{"norm": "layernorm", "norm_place": "pre", "beta1": 0.9}
MLP neurons of a small language model. Each row is named by its layer, matrix (up: input weights) and neuron, and shows model dimensions 0-191. Each number is 500 + 25 x the weight over its row's rms, rounded and kept within 0 to 999. Numbers have three digits each.
After each neuron's rows, "fires after" lists the tokens most often just before its 100 highest values on Wikipedia text that the model never trained on.

L9.up639:498498506527493486509520466499521478477462481487423504480523506484527544506497544506489500495501493515483494506466515537534506507524556515509516530521501500484474499516503519536492560502521535513486496442535471529470497565445505524570499476532473536521507490519492516490501508504521504499501491511499530502508490531506493523522473461520512509512459554492498464516502503513458490439554528485508484482465487469488466495505480495495474522510500475493497537523530535477530494495510485495525478523574481495510464512500507507511486490493516510475458442495484526526547483478512507512
fires after: "il", "th", "at", "h", "mon"

L3.up314:511482519558504485461475513520472505512531523489498532487521483520483484491459500507481450545526510493475431465516475474471476462475539519475488521489478501471503538517500500491536489502561505484494506537531517483521525479483465500502496501527456457470500514459464524479468547467459518482487473509537534473523517455467498529503482513494522509522483470511478449519533499507508475526516531472496484476535494484501522498512524504509524509444516464491515453506523514489507519556511528485489491503541510464490521506500493500502500520523546494479479429540475527508518473547546508544
fires after: "H", "C", "t", "T", "N", "l"

L3.up735:489552524472530560473502495493504466466530466489460485502520501500542497509490498497489516530511484451530478512489529507441514493494475477492478530518443494533523483488555500475508468510517485542502515500518523504509533496512478514479502494524473504507505553488467469485551496451490514484552491463490494483511484509505492487516518505551474455506502517499476525547475514508543519484490513429543488484456517482501504553522519453458496479501508484517520492517487478510485496510461514510507497509509500490537482494496508476524479505496550532528473500469480537472504464495513518508
fires after: "ag", "rem", "h", "m", "a"

L9.up854:524488525517496486510512491483505431494466504502535496507510497439504491474481514491508496528503491543536493527493466507523485518509547528488536473523522462508509505464536532474463492524508484472515482501488520503457473507500494514490495464498516482516514519483517469458519541502515481489490497489497515438497514508503516500450534526528528494526545487534473492518487543496497498494498533490494462502512489493509550478592474498526508474489512509481495504446495551541507539452495522528513482548481479513531511509505469442494495500525525488515467460510493494500490473500492559469
fires after: "c", "ep", "pos", "sc", "Sc", "sh"

L6.up274:444483524446508564486435466505521529464486516471472490486490448522501494527457525470534489502532486440478518491485476478483537501511506501500562485507481537550472503512510556468474490484526511499467523501529521501551514524538493511508510527467523510508470497487461510523491476480470514496541515516476515499465499502504486476515525508517504479531483501518512512496524491517492475490518528493495496538461500540478472500470533478524506497456464553503487455485493487503480433505540496473484509450510529537497501459489489507498540497549457531497504540471518493476514484530496494508
fires after: "i", "J", "r", "n", "R", "on"

L7.up274:503535553503478520502519489491512484463532529513476444532501470509496537444457519441487508526535495520486508522476490491478498494468472477495485479489499468529502488527479466512516541487475503503549473493494489516535501539516514534482512477517521491523523511496450453539491503517521517491485491501502505520547495511526499478488491454526475489486479527470485466535508508485493509500498513523495489514494521529502471493517456504509503503497473556460485498515551499468513537463448473511472514506537529487532512518484505506487468513484490490465481493502446476449486501491468536494
fires after: "p", "fl", "h", "sh", "d", "f"

L4.up60:450516484486519463466480485489480534498493519570503497521465527505499532506511527460489453473522503569519530519487505494534512478499487549496465469528494496482468541440522516468472514538510537471459496508536504471487474554481504469439474461504529497537509465492496545520498521494515497506497480517484487515506487506491471503486543512479517463511500528485555522545488548491482516523489484538521438519523519483478477492468542515526478535495465538521511458519490516523501443510465489524482500521483487496528513511494473516532494527515490468480490475515509500504487506516491487511
fires after: "J", "P", "C", "F", "S", "K"

L8.up74:502504463464482529486530484497523489482502517526482475489531512510530476522479441477502489461506539533513501517490512492506479464508531514502536521510486517490484474442507473495451502472497542497515530524504474549511509495505432483507483453481514506486482503465554524510560527520509517537488484516505508475431469506514482519505497546539484452473506504508487493508480546535484477505512507488492539521490471496503528511503487467504490522510499523516521494424496439507531532509530492511499477467465526477509519518523438483490496516516523485474510509550475525503452464509505544495
fires after: "c", "b", "C", "ap", "B", "A"

L7.up60:544545486456503486465492489516528488498495474505475466533478510486480507480503485502542512465505504549492504476497511527477503462480519505507499479459507477488533506461504477462518507485467471577468469482497514492536516459517504476511522485530469530518508460517533541499524495502503522477502499467534491530491503497489482513496505476482487523521474498533463521576510462524452513494473482513547487501531506502462543513484497492475478482496473528525533540471457501490473509498462492527513474497480454529475544501549454523526502516460534461508515501463490500473515484523484512490
fires after: "em", "eb", "B", "m", "b", "F"

L4.up144:523491479436556465489527518512499490463480529480502499445530510512489465515462504474563450463491499538496490492493494523487502513481479490549456504534503451473498498485536525504492523524488529491476474493495496500499476486533492505489492506482508474527502507501510462505483526478478495503514498484490479492468487524507495521467505488476520459519495521492494477509505475518511486498568483515465512481541526524499456482516470486511480536504522475473559549529483462524465529560511559517487506473552495514522471498489461491504466466532467542499507512503521462512497517482501545514
fires after: "\n\n", "). ", "\n", ". ", "201", "includ"

L4.up175:462458511496476496479507504509533534514445520531491516487493508514476559529510508517502505493514502554535500536491519482531433476516460576478485503491478521498509536489500473474511471460538448537508500430502497480512457505501513485490525525494493550482514527479491522492487517523473510554546482495533512467480494450497527470506452518512483512488511466511509492510500502505491544492481501531493509518504511516483476480458492483536506525443488495514523501473488451491510437448476488509486553512500462489502521465490475525518508523556499477509508500513515500521500520494497486521
fires after: "E", "| ", "re", "pre", "A", "1"

L7.up242:481499484512524519491472531530467493513469458462511491512476496552528505481471482526528487497508480486511481518508492502522523491502541497497485518496512459531492512462531521477490515521471548539482496522502470448488517485533490524507510466513488489524473480540538490501520501511531479422487483494498480482542520511539560534495471505522499523551466515507498495516525494518514469425482472557472488481530511524464550507503495499534492513487549463550479474530500493508481477523475488497507504492471478476479515490452529491503530516514541514511493463491536458521496507440473494508
fires after: "R", "um", "v", "av", "r", "age "

L6.up598:472512548550522456510460500507478504500475496485496535482480521487477459532483515499518487496532485544486488500501509468447491512489528483487528505436540501476469514490512498472482505540527519491501556514513467520490514543481466493498528503481517500508517524520502486498471507504524508513516493502465503507458506482499467482516478512484522514440550502460492494484474502528458498499515486502495499458522506509521502470536507492520557510460482543492493561503498497498515452496502509512487492492489474473560508455521511483487436515506479556499518473494481526553519532493523439508
fires after: "R", "res", "r", "dec", "h"

L11.up649:488511488543525494523480546514528472524447504479491549519506512490511501492497577498497489510505455506484472439494484521480539486524499529531515518499521536532471479474503527492543461499495511483522485475579494473491525507513487479491483486484504523533503507521543488496506507515452496551499514498492501525477501498478535469500526510499485459470491490486494471509478483529486467457515469474481478510484466438554553468449485490503497508482506512480489480490475525516496530480451494527511494451498525517475518531534516500470484490510499490486483524469471492504519462503472504504
fires after: "F", "s", "f", "S", "M", "T"

L6.up675:498483526485449483494490502460459502482525480514540518508506512441466497498499496476494473526512547502509490493462479495479536514441480499490525516520462494542511506486509499548472506502484541558558510537496528520482515481499472544498471506498525476502496513510526489494511521539483473456480531522555498523472507501432506500509502506503487450492512453545442504529488512479475494529503511530517460516532471497489487538512539439466549485540480505531533528501487504518511484498449519520492457508512491508459472485499494499502505505556490499517475495546502546504496500540502515477
fires after: "s", "h", "an", "m", "en", "o"

L3.up674:475507497464590496537531516528519490514492480547493477500502525513482504514470479471490531478496505462545505504493502546502505547517517487481511524489510505444469503508542513545501540499501503498541496481526476503475474500496503526506514518476502499429489495497532472522513510559482520515494535475501507481487479494537496499500535518489504490503519525477517496542508467474503470443500491519504465488534505489554537486490500523492468478488461478509514463510482510487490480491460502531521491472471492530522490526450473490492493507458475503538511502516524490489530502496459542488
fires after: "ro", "o", "w", "W", "a", "r"

L7.up211:495493477472487464560505499483496542464507477538494483517469483519492509501507493525525504506532484495512533517486505494495485455490440524532477503532539470513447488490493525506498515477509507485475499483511504541503512478478483476485488481467504512504553504454534505522525532507531524489523481490452499469502480507505538483495485512515498475500494509471478527495480480554482499473509434487514503530475545486499494485517522522525514491496502514531499528528476517528441528569520500533568508498501461509471550512465491496491452519498493473500481494523477459510507543520500478488
fires after: "it", "bu", "n", "le", "t", "ol"

L11.up437:497477494454457482505508503541504493559484486502503534532522494454463500515491569551487504522523486459482455492516498512510514512509460495536449523521511464525531495489513451480539499520514514497483512474499546488504467491554509485495479480520484493513520463482531552512482493500495456482491529513519498483473469538560517502532511505518508504491504501458523528515456471469478493483500480527488477489519476514570511466540445507484495506422489475521536538484496522527483514494496520504473505500503529497478503503503505491439480517502494504462478491492497472518503493456542525492
fires after: "v", "t", "Ger", "av", "ag", "V"

L7.up804:482510494530539496510517525537495479476507565537520525537504452521505514509476493481516450536496510525445521476524515492485504480519546494544496502479486483516449540520481489512508522498485479416514523497504478518487503487474472436520465519512476486497473498502490510503504537520525459474506503497526496477510547494546506512513494510465504462504470486479528493479518535464499499497514483521499416527525548489520513512491515502497501474488522474465529460544514499503524527516521505485506493485532467483482523466512501469475557542520496458472488469511479465482476511495493468471
fires after: "d", "C", "D", "c", "y", "was "

L4.up53:502514502488459438484521502538521512546504467540475499503445477507494518482483460437532500556538532494541514452480524497448501488480496482505483475523502472504535531488489507494534531540477481484508522502501518499512477457497514525511498463515500510517462500516478572472467474509482542506510536504499480485523490503535492519506503490531466486511475538499518490530523502492477429517497510514501495482514541470473505520523494568514507482518479466473460487510525492534474539453483505526515522492475468485505514554494487497523500513484483526498525520508461496451513478542466525483
fires after: "d", "ill", "a", "p", "st", "ass"

L6.up487:520509483521482486519508509530492509482503493552497480489485500474484527512462532473486495467525466488517519521486476528496473526525504478538514526523474522525493539451504546470505473457554468485489495477495452502509507517548477497471526519490473462488497491418437506525475493508516483493498484506500521548416491498505489508499533483533515510501494480527487518504529506504488492499488515524511475502505502515475514495495508466562534491475496451521524492505516458514480472528522487527495502481522480497443474506547524512559532513533504465501491487436518526517490547489501516480
fires after: "An", "A", "d", "an", "M"

L6.up525:467463539546466505489495495519523486490508499545498536529506535478501437484483529513472516484499520509502475508480490549551519512488492514496466557485464515469553529484519485513513512510463491479477485510473520493496478517460428516517487474515480513478496501521489544500490486504494497495467542542522526525519496520501475491522479491490497519475551529480503454543521525498465501490523540479575491483479476531507477492511472464512503431520496490496550541553486485462498501484465475506505517493508529514521519533463470498508479507474469484471487503543503536525468482496501506463
fires after: "at", "un", "h", "am", "res", "ear"

L6.up683:500410470456456485518498446494489519555530492490498469503509498503520493489456562506511473510521511493499506474521500484490534507506508477528511505487532514513472482542550474505524527469476478453487469505502537498527483483512473502510523500523504513478580479474499479491480513520547487514529475486495510494515501471543502496473533493461486497504460507486459508493509503515494500511505498472545507545501475493424498528497489511508549491515521484500494502486513548439480559484494510477542471512454506516484540510499522504497524503529481468495495447510517537550545519493473467491
fires after: "ri", "u", "ou", "e", "W", "re"

L6.up618:496563508506482484499532541511502465480516464525486527534497507512474561463495485542515494493481484474517498510498493492490504499508522491447478506532464509525536445448518531500485487468483481481487469532546509447485507491532490554470457463517515509521523490526513516527512497490498502484478490498535552504505529495474475502513443481488523530463489497497487490512502485514490484529514488512525528434501451488527496481458496510495526418540517518515487525552550489510510497526503498512504484477476466508486516537464513518504525478494489493487454496496502498470498502524477506451
fires after: "ip", "m", "am", "h", "v"

L11.up370:485544505478472506510510526532517542520536493497499503482477539492514481478467522510504457522558498517519510491476493500531472518481507494473525451507529525500495470506494537507496493482533467477502525506478484508476517515520500511517506449502475461478407486482487504527522499492466527518528459539511515507491476529536499482483481500509509471495480502553528484519522504506501502486526485506539506469487495505531508521491418541490482542531446499494505491448514479480537502483509536506476491515456469502511501487535501443536496506466501452525504515558531543516481480512492483485
fires after: "ap", "c", "C", "was ", "at", "to "

L4.up824:497488514484462507484452489526484512477532437486479513452506493535471514493476507478538514529525478474522507505509506526505490495515484506513440467521537505515473501528519528502527518481534544509504477451513467491467506475484523492490521476516480550465453508482484479541491518487482510467515538484506493506508495513529475546523500499501533493544458508492509512546461473527487504479441457485489531511536476508488529464473505521490463500488484503492532493536513530490506495498511512532520549471491541464458560478478517507499531492527517536493488489542541532491504482501512485506
fires after: "T", "R", "S", "r"

L7.up628:478529433475498508531509502512533534448475512534528487465479504476526519501462484533553503523496522486496508481513534500509504477481473495480525504497507485501548499509484544504473522497532517495481473482462480528511480550473490488496510489487510494486478457534471481503508495499520470453512507518510514497512473507511488524440535495522476490509547463464515480513531489530488494475536469476513531495468498478484521495537488489481523489482541560514496499550453526522475511520504493479534531515476477510468446519471519466553451525516504523506486494475489457559521498513500523488
fires after: "le", "on", "bu", "ug", "u", "ear"

L4.up680:466468496525445515520434540523509501521468484530510518485473487511482506454474538481555494539526466534484473465482541510505479485527508511536549533518530537526520494483475497480504504505492521482456462457516525455497499475515511531516527472494500501500489515463482542480475513470512464497480526507544459529435480505553481497509516517489483466503528475447504502513524502490485533465465466471523480500485499502502498514454513502512487491499444527504505497531517521512492489499476426525497505521499528489496490503517489493508535538482520490485515489500508459512488529505475537505
fires after: "F", "P", "2", " ", "G", "D"

L3.up511:498529503537469465508474521474489515495490510490513468479521498511468523474495541441511465510510547506502473536489560494471495526478509532515425469528521506514510522466446448535554474455498530511491523504547537529498492521513504490490508506509502508471526498520509528483499497471515494495518493488523475516502539476505504465530507478503484510516456474505507530525479485471489491463442484467533524503475526497498491501474524484479499502501463486505506511476483502508586503519498501467514490511482498468451504486548443483516468551459494499493503495524529542486504526485505532501
fires after: "B", "D", "R", "| ", "A", "b"

L6.up555:522527474498495502456520505476495505462543487489490518490481494497478531495473492496486473512487454502498518506519541534507555494477490547525521513526462486543505497463519527500501489457459500536474515503503527471499500497520501525541488511481444476502504499446523523493538473515531535493549483482532481516508532493477478479511540447477538546472534480462480505514478534508511469496500494466508485528502479500504513487555485499484524525548502496519515524472507530485501536532521514531498477506517556561474492516525496506519517471457511477479499484476488477512521492514486460482
fires after: "y", "Is", "b", "w", "l", "m"

L4.up528:487496477448463520498500479509487552525539529464480503504525514478496514469520512513543468483518483521490516475489506487530476517480503504505462513540498485544512565482449465475535496517510537494442528498525446476537538471525490493506477480469507468497466531483532515537460521488510487516490514517465495527487495490496515470538478520489481472493506473519487482472530491516507518439467519503496505472515474505465501510459478488521487491535503515501519506460508487543473458523563480464495477500486519483469508478538509477532464546506529542473456488501540538487489473536533505451
fires after: "A", "–", "O", "200", "| "

L9.up41:480519529504534480513482477486544485503505487505503505546512504469492540502498480558485521527470538485492511468476498512483574511494555501504488485503479481500502518482498515521515493535504522489499474516486510533457510527498459529514508520502503491484516509482476502477505528522535470500508500515526455508527467531475544494507484487513499433498543486548507497512497478499473506490513445523495518512527487486487529487552518457462485514487516487483522514511492535506504478436483451513466490476512505540515458453491475545504512520517472502450479525481486497456551486521460519523
fires after: "m", "j", "— ", "in", "h", "ad"

L6.up706:510526496490494496508494511454535561472518481523494489529466478510493509502487502509529472519504486501472496514476518513472493500552486534552503488511555506471503537515489473547525461528502515505484525505466478504502445524502491543453536474461456526481488517531496476521498528523515501487520472456477461513460500489508477520494458477518514462488493505530493524460503518524462489466554484467517499538457494493445488501481506558515489518518522514505484541486501506489531486520494514463501544531499544492551485517508518569484499457521534471487462487500508505489488536453466470526
fires after: "oug", "rig", "us", "ug", "all", "pos"

L7.up372:509503514546491498481486515487512513564516549481480477493527547520487514475493517528493537544468520449438505467506507528477480488492525484524470451457508507465458475486456514528511516486495495529508429506496547510527531491475497502492525503496478493502530494515526521502485446503473487509461502464520455461489515512496493519497512525533507482471514498539474506471517461500514462485516512488557468520493480481500514479528504492551550471490471503491496484523535518499502484570500480502465505514480504460427536512492537485474518505545474487451511504514494492506532516520514505507
fires after: "l", "T", "h", "in", "L"

L3.up302:511496523490459492555480517515514532541467470515490481482536518502498491498493463510477514532501513512599485506510485477500487493530478538497459535499508496508482522492506473537543467524484510490521478481547464464503460539512514524513464493500518519499502507498518522500469498477482476517515531485536498497475505467466466448473504486510465477506504529488514550476500495473482483482488479519475504479509504439498536514499435506496527495540521481485457469514505509518514490467507504512539539491459480524517504500489497556513463493492471546511489497497488522500490468489491498511
fires after: "t", "f", "d", "p", "cont", "T"

L8.up298:501464505497501522547482519480518510490482530541516493516491497508484503521480481510485533493525473545485502534496474490472479537505510500485519479530493453484489459458532518508473487504496532486502516526503525474510476505498513556555468526494530437472522475531537473482505500514553494511492480452506497479470513530499523491481485475524518492512526484535466513558456472506465515535551535543542476480515465459542544501496506505514527450565524509482510495478491489455517509488481484488475461509487491498455518463493482483473501538496495518486505491462517521521507522454524518526
fires after: "m", "eb", "em", "ati", "an"

L8.up75:474470458478511517503507477537491501531490487469526506545510496492553481475469485500556481497499511518461486546499521481533519494514531522493455485504507450468521473512492476519471473518518532463494482488505507529516464525523504520497517525496520526477511500502519480513488469487509510505479493481452541473515527589466499510527473492497498498506521484516522504488486494494454506497478475472482509502507486480473490486549537509493499521407493555480491521497520519500499485518497523520506476468485499488520501522512498490460544517472534499458485462491474565490499489503458504431
fires after: "C", "B", "uc", "c", "K", "Wor"

L4.up675:557479475493512505553498474483481505516476509503513501509499527505453514515524492514466522514525506504491540507462486512474506515519527485459463490480541502467492508489543519489512498467510501513501527492490483460507512526518486478467532537473503499467563490489536483503427457538526480530516531473491508487491482474543462490523488506517501504466469516504468497529452501537500513486485467479528531487539460505474498528483529507526494517465489495525564506481463484522466473457500501486476459507486531504489443491508495459476486523480481585507496456504472511507498530522492528505
fires after: "re", "Re", "t", "r", "res", "R"

L8.up561:469517535500470481498449529504521483475519516545500493500537481509430513475500544488493502505537499521518491501537551483488481474499486524445492467512489471499502535463451469501506511524492515533468548501509517537489490460451502546506524479527462533511477494497493502513466523520511468508508471541465491472549499493524497469543471504526534520438516527491496525529525479468510527474499523518511517497533489466480546503515479552502525516485474499471489543501529497514486531502502500453478471506488501469492514461478509489522481549509502456517503486512487510488480491493476479501
fires after: "B", "b", "g", "G", "ab"

L3.up588:449473517464473504488495478518478467475488535510472524479527507452509500467467486493454483501507504552527495480462491494481513497457481512516520459480524516508515462515496516466481523566517506443515528500498482465490501491481534488498541549464476491468509461492526497517449465528519506496509456450476496492556482453504486494538491524498501499514543509496500486488499494507510505469519478509546486511526488477547512520504481500517482487535536489506521503495473545489489506528544517486507478492500495517527472483491513553527517465481500524538524514452474475481495544528493523533
fires after: "\n", ".", "|"

L6.up786:483478474455489476512486499494507465515477482489466511504501508475483493464467510484489576530517469474517514468500491456501507545508498473500527479531520468529479489480469513518504486534542469464504515497498511494470517557521507537486538478513524488497509503526524513529501474478507514514511507471519503512482540522491533528508476479477436523474538508480492511485495440489510480484498478507501456475464513496497513497510500504499552492496490529487472480487492518518492467529488516494527522541548550552506473448522504452494494543511479547500473499485510517514524491495494488492
fires after: "h", "H", "d", "s"

L9.up244:525537535543460501550512513504472478517500532543520551499506483487526463445442529496534443515496498457519514479538513487510500557539444514514539538522490538498477492521463495462502486526517514439503540509484536524453526487507454482529470470505555528474497524498490503522512498464462537525470454514468500526500472536453517494526477475526490504539508514491507497527448506493485488486502506479499506505517498487509537481497513507531489496470498535489512514492494508481469482514466496513466525504531496544499491511470508475512518488524482505528493540541526521506502488495511496476
fires after: "g", "f", "fi", "ir", "s", "wi"

L4.up783:440536481501471509524416475505501504556474470501498479477469541517456542502488504477536511524524488505516512512509508499488499500545479519508486484554513517495500535474484512486484495479487513450521515506549484504541488528494483499469520474463530483497515519509522508548520509485499457479511496474505502452509523483511462488491447517466476513505521494516490466525464508518497467489481471485480499504526491523506511480495530431501450487526466512492498450525487481487495474515526457536474471497498505511511535505524516513458553532529500491490510490502567495472499485503503516469
fires after: "T", "R", "P", "F", "S", "V"

L3.up420:486553507528532470443455474483469474443497494499509519529466534481472477492514509490466454488493468517492502533540505516487481496484515500504465503559500491469500489486512472461498517515490449541525480477510489500492493473523516519500531484495477461489453480514533501475500495483539504527491499523488551482544514504494526486480480518538500526506503518515520548523513488488513447491534503526518496456508507473468461512481497521497534520507516510434509500462512477496528509509527505454477430531483510531491527541473561505500524496527487467517502518519498542459508522508516488474
fires after: "| ", "United ", "G", "g", "R"

L8.up574:480513489493500517428502492495476498470537511474510488480461501512504518490472469490547473527479509520485523472519538548469450507492518521481500484491482483502462483560485449562550543502453476489494480522509468489503465517501455493506515525508488507509510473472480487485509459531515507525536520533500509503461498528522485483498462504468475483480510490520517496512498477501474534499498492519506462517570515476454517515520580476512541553481526542529497497493479505507511475506492511502471494519506496530509481508492496524504543515526503466435489499481487522521520510506484480503
fires after: "C", "c", "tr", "b", "B"

L4.up186:488480490465521475515482484550515488508499532516513488459538524507489476467497504457529456465478496515485491530519495508478497470488442469517480518522500501522524492479533526491500494447505497489499517486472551484485496481530535469477510505460518530489546504510528507507512490514542482527501462481478491516534465510528530533454522468549518503513512512516511471499517479528467455474556486516505503484488523492511432459508523478506509541527504465464549548461465522495494491496508512493510454469508488507497498475525473561498486520503489540542520507473484529497457500523496521512
fires after: "\n\n", ", ", "). ", ". ", "\n", "."

L3.up841:463495533513525490515531494551459500496450536503553538462501540518475484481477493494562485550499521481513547520446440524486501500487507520499514422505553510501495486469520509509473478508487471491544522493497482496513457481481509524535530528480496502504501477479509482522469501510509538529503466508461504504562504486493462523468492487489532466486465475474453505467472456489487491470501502539502462460517504461510533533491500440479479498482515481511514530509502476502469526536491510475530516497504509517521503538474485527500512492539486501503533536506505476504509555512488534528
fires after: "\n", "sid", "f", "Al", ")"

L6.up453:463574522506506525510500505495516486535527495530513500514511491510475485469502498508488518513474535505546501506490524593529538492532485454506492480466515479479493522557512538494524539505499500463481539462487501481494496512476485463528442475495462495522525461471456527531492532520508494484482514475481501489483504493494521515493473530457489489507493510514449518554504523474494436465507476474483483510517483508533503484488461463544512487489473518487553517496485487495491478479490471531482501461479514534516509475504481479495527483530461486531519527554514460519474492535511557518
fires after: "f", "o", "fin", "po", "a"

L6.up54:507501473526490542518482515516507508432520486557492466436487496532468504501495502467497480525511467427495500477501488492488478481480543478467498540515527467479491478491490513485514527481472540498500497519558500494522515484506481521510500487519509498496481477473543512497545480552489492493508514532468524478514437449511511492494530497463503471509487535490493491506527490490521489478484514502486490487493506471531443449490478527487503502499494530463489459487527447508497490519531519537496481478529557508513468521488505521511482556524500524501472506474520529499481490539474541520
fires after: "all", "V", "R", "r", "on", ". "

L8.up236:497513487520553531532480491511492521477512514487497506489479509514470427481510480461521507466528499516459511534493520526478516452509505508493554475540462457507506532487513482474518488524529460478481531490503504521496464485491472534502502504519492470464538488513511473496504544520475491507553517473522517506509478520530505535509496497491495543556532469500524501498470493499522440517500509551501479480548505490447503479547534475494515526500488506458469488499509493528527484505523515484498510484534510534474508487516547505522519447519441477520486488472502440513522499505475473512
fires after: "d", "n", "in", "D"

L4.up536:457515540512578512466486528504504484473506460501500478497485544489446515522509511485493506491474501426500543477478478474415495526515512512493527550512489487517487531509514487497489425512481461465493525528493484513505497509497470534507547494491510471493464529523523476510530500540493510514518486458540501471509497546544536550501475537521507499552478475486516521493479468535533503477497549489505473495463476493515529473515530468540490501495519513508503473490512490474514507494488508498499518486463514523520477477491522494506511518493500485488459481487485468483539529473478496507
fires after: "d", "D", "ath", "ar", "ay", "3"

L4.up779:464481496521487460524457487519506536499522546511481502529493482501438510485484499497500482495535513540534542511471526520498496479510444534480497457468475535494488493483532499471509455486559482505515490493516547485479502507504535502502539502482504496476509465497499499499537559503533462478508458550511507514521499506550532461468522536493477476499526488486530526491493475507495510464467505476511500531496515450473505497447497465521457510472489511526485496503550507513539448516504427485544468512534505516481502488552535493489539493468533512453508476489528494478511503531510486460
fires after: "S", "P", "A", "F", "E", "2"

L9.up388:495532461480493475509513479491490533542507480493505503506484500479510532515511518473478513503521445492455503478486473546485526561538502533543542460515491492496491529510495522466459518528525508500477511488520473518531517485493453507547494516535508484455477485451448480518482538552510504514477503495540492497491494501494511512479480501546486499487512484504534540501477532494503481526537535530495502508520488482536474532507514501510483503503469470479454472461456493510466489500560503481471494493486490494486490438505504481467497524520453472532523475480541477547491536492539499538
fires after: "l", "An", "or", "an", "mon"

L6.up434:516531459483507500540534534502482529478493462528494486482464523504525517501478492510506495534515467523499461513555507492519510491536506490487530529523476536498509507500507495504531470472456480531456451500483498484514504512496471533573528500481516537471508461505497543494520507468526486518542561420510489482531500498467521487495483499492500510454504544510456478498500500487523512460505512492471478512496506461539481450520510460515452525525496483505503489481528493494484505513498481523494529479523542497515529535494489497495490521494483481502475470537524447465516457429473499493
fires after: "H", "wi", "y", "om", "l", "W"

L3.up405:488452510468467488502504498483477498473472507460443556501499495486484512503506525485491507528535515470516532493472483522502507525496471476496486470557530478505494516519478461513480425554505498493515515529505521479509505485435462475500492490488491552507550544528505506455540550502513497510475510481528483523503503491469514494478514544447472455439480507508485502489513490520510532516516520517541475479477489520514519492503513481531525517475532510475506487501464517501473480466491469479517519543502486462475506499512506514496504550480478520483503470517482474521517510539529472475
fires after: "B", "H", "h", "s", "T", "d"

L6.up806:487494517538522524493504461496495470467521472531516441533479552522477514460470506461486519523515487478480443523549511482475480506524480490461511503490518476508520508495543520530521477512504525516457534542485486479503521496490516479491524501523499488519483535474472470473540520540480505444505478495497498504453459525456517542532502515513477512506567516499492531503500494480529510529511501515525520493474507442484492498504470458460518472479515491487487475534534491501480490525502449459481536526498502506481473489476490563504476500506480515478480535478456499550501467489473525524
fires after: "J", "em", "wh", "h", "ak", "m"

L8.up634:486441519480500475526529556520500518518475471505521516478543506475504504505472541498513497494516473501472490517538521546520499545466502478478521490528507495485489492497535476504542505478480548475458519517476520513522507489464514538515479472460491474517507486513501490494475440527527499482499512490475513501490493506549499469484463535457521513497519483484507506506516528483515526504500482454476504493531456510463499471508533478523524486508538486494491535523496492531470492506489509487536490553486486508528521514496519457497502527512488512489484503486532484509511569467489537484
fires after: "re", "qu", "bu", "e", "ol", "we"

L6.up670:550535486484465523504472502538510512481498521517490510507517491507528479481453522506505515459497495492498479517509497481518524506506488503526486542478514496460514525482505523471507478461502519438488510472508523512524537454544526510451484510518506514475485468525510571513448476491512482460476506489540521488493456550465535509496483488499486484468475487542552537526516496495483525491509493492509524546511516473459488475464483530478473538468481507493481481506495524504510462489543520535486504473498508544481522521558492452492484501514502452490548467531503444479488498463517549485
fires after: "al", "G", "V", "am", "ag", "ol"

L6.up313:485481479537491489530514467548542464497531510501481495499517483523498477501479493530531481520453487509486470479499510527517473500460521502517514505473543522478493505520482533482464497533506478490482515459468517494480538511527489467465546505519478511490512507558503511485487520481478486514504495495466478539504536501506462536465471487540501506515546527536518536491514486543470499503459477478521526508512500496468527551432510531491495475479475544469540518510511450516513502516491469503534464521501436498545496461490516562491491494491503510478453507490504552536483474418482480486
fires after: "us", "s", "ug", "av", "iv", "ever"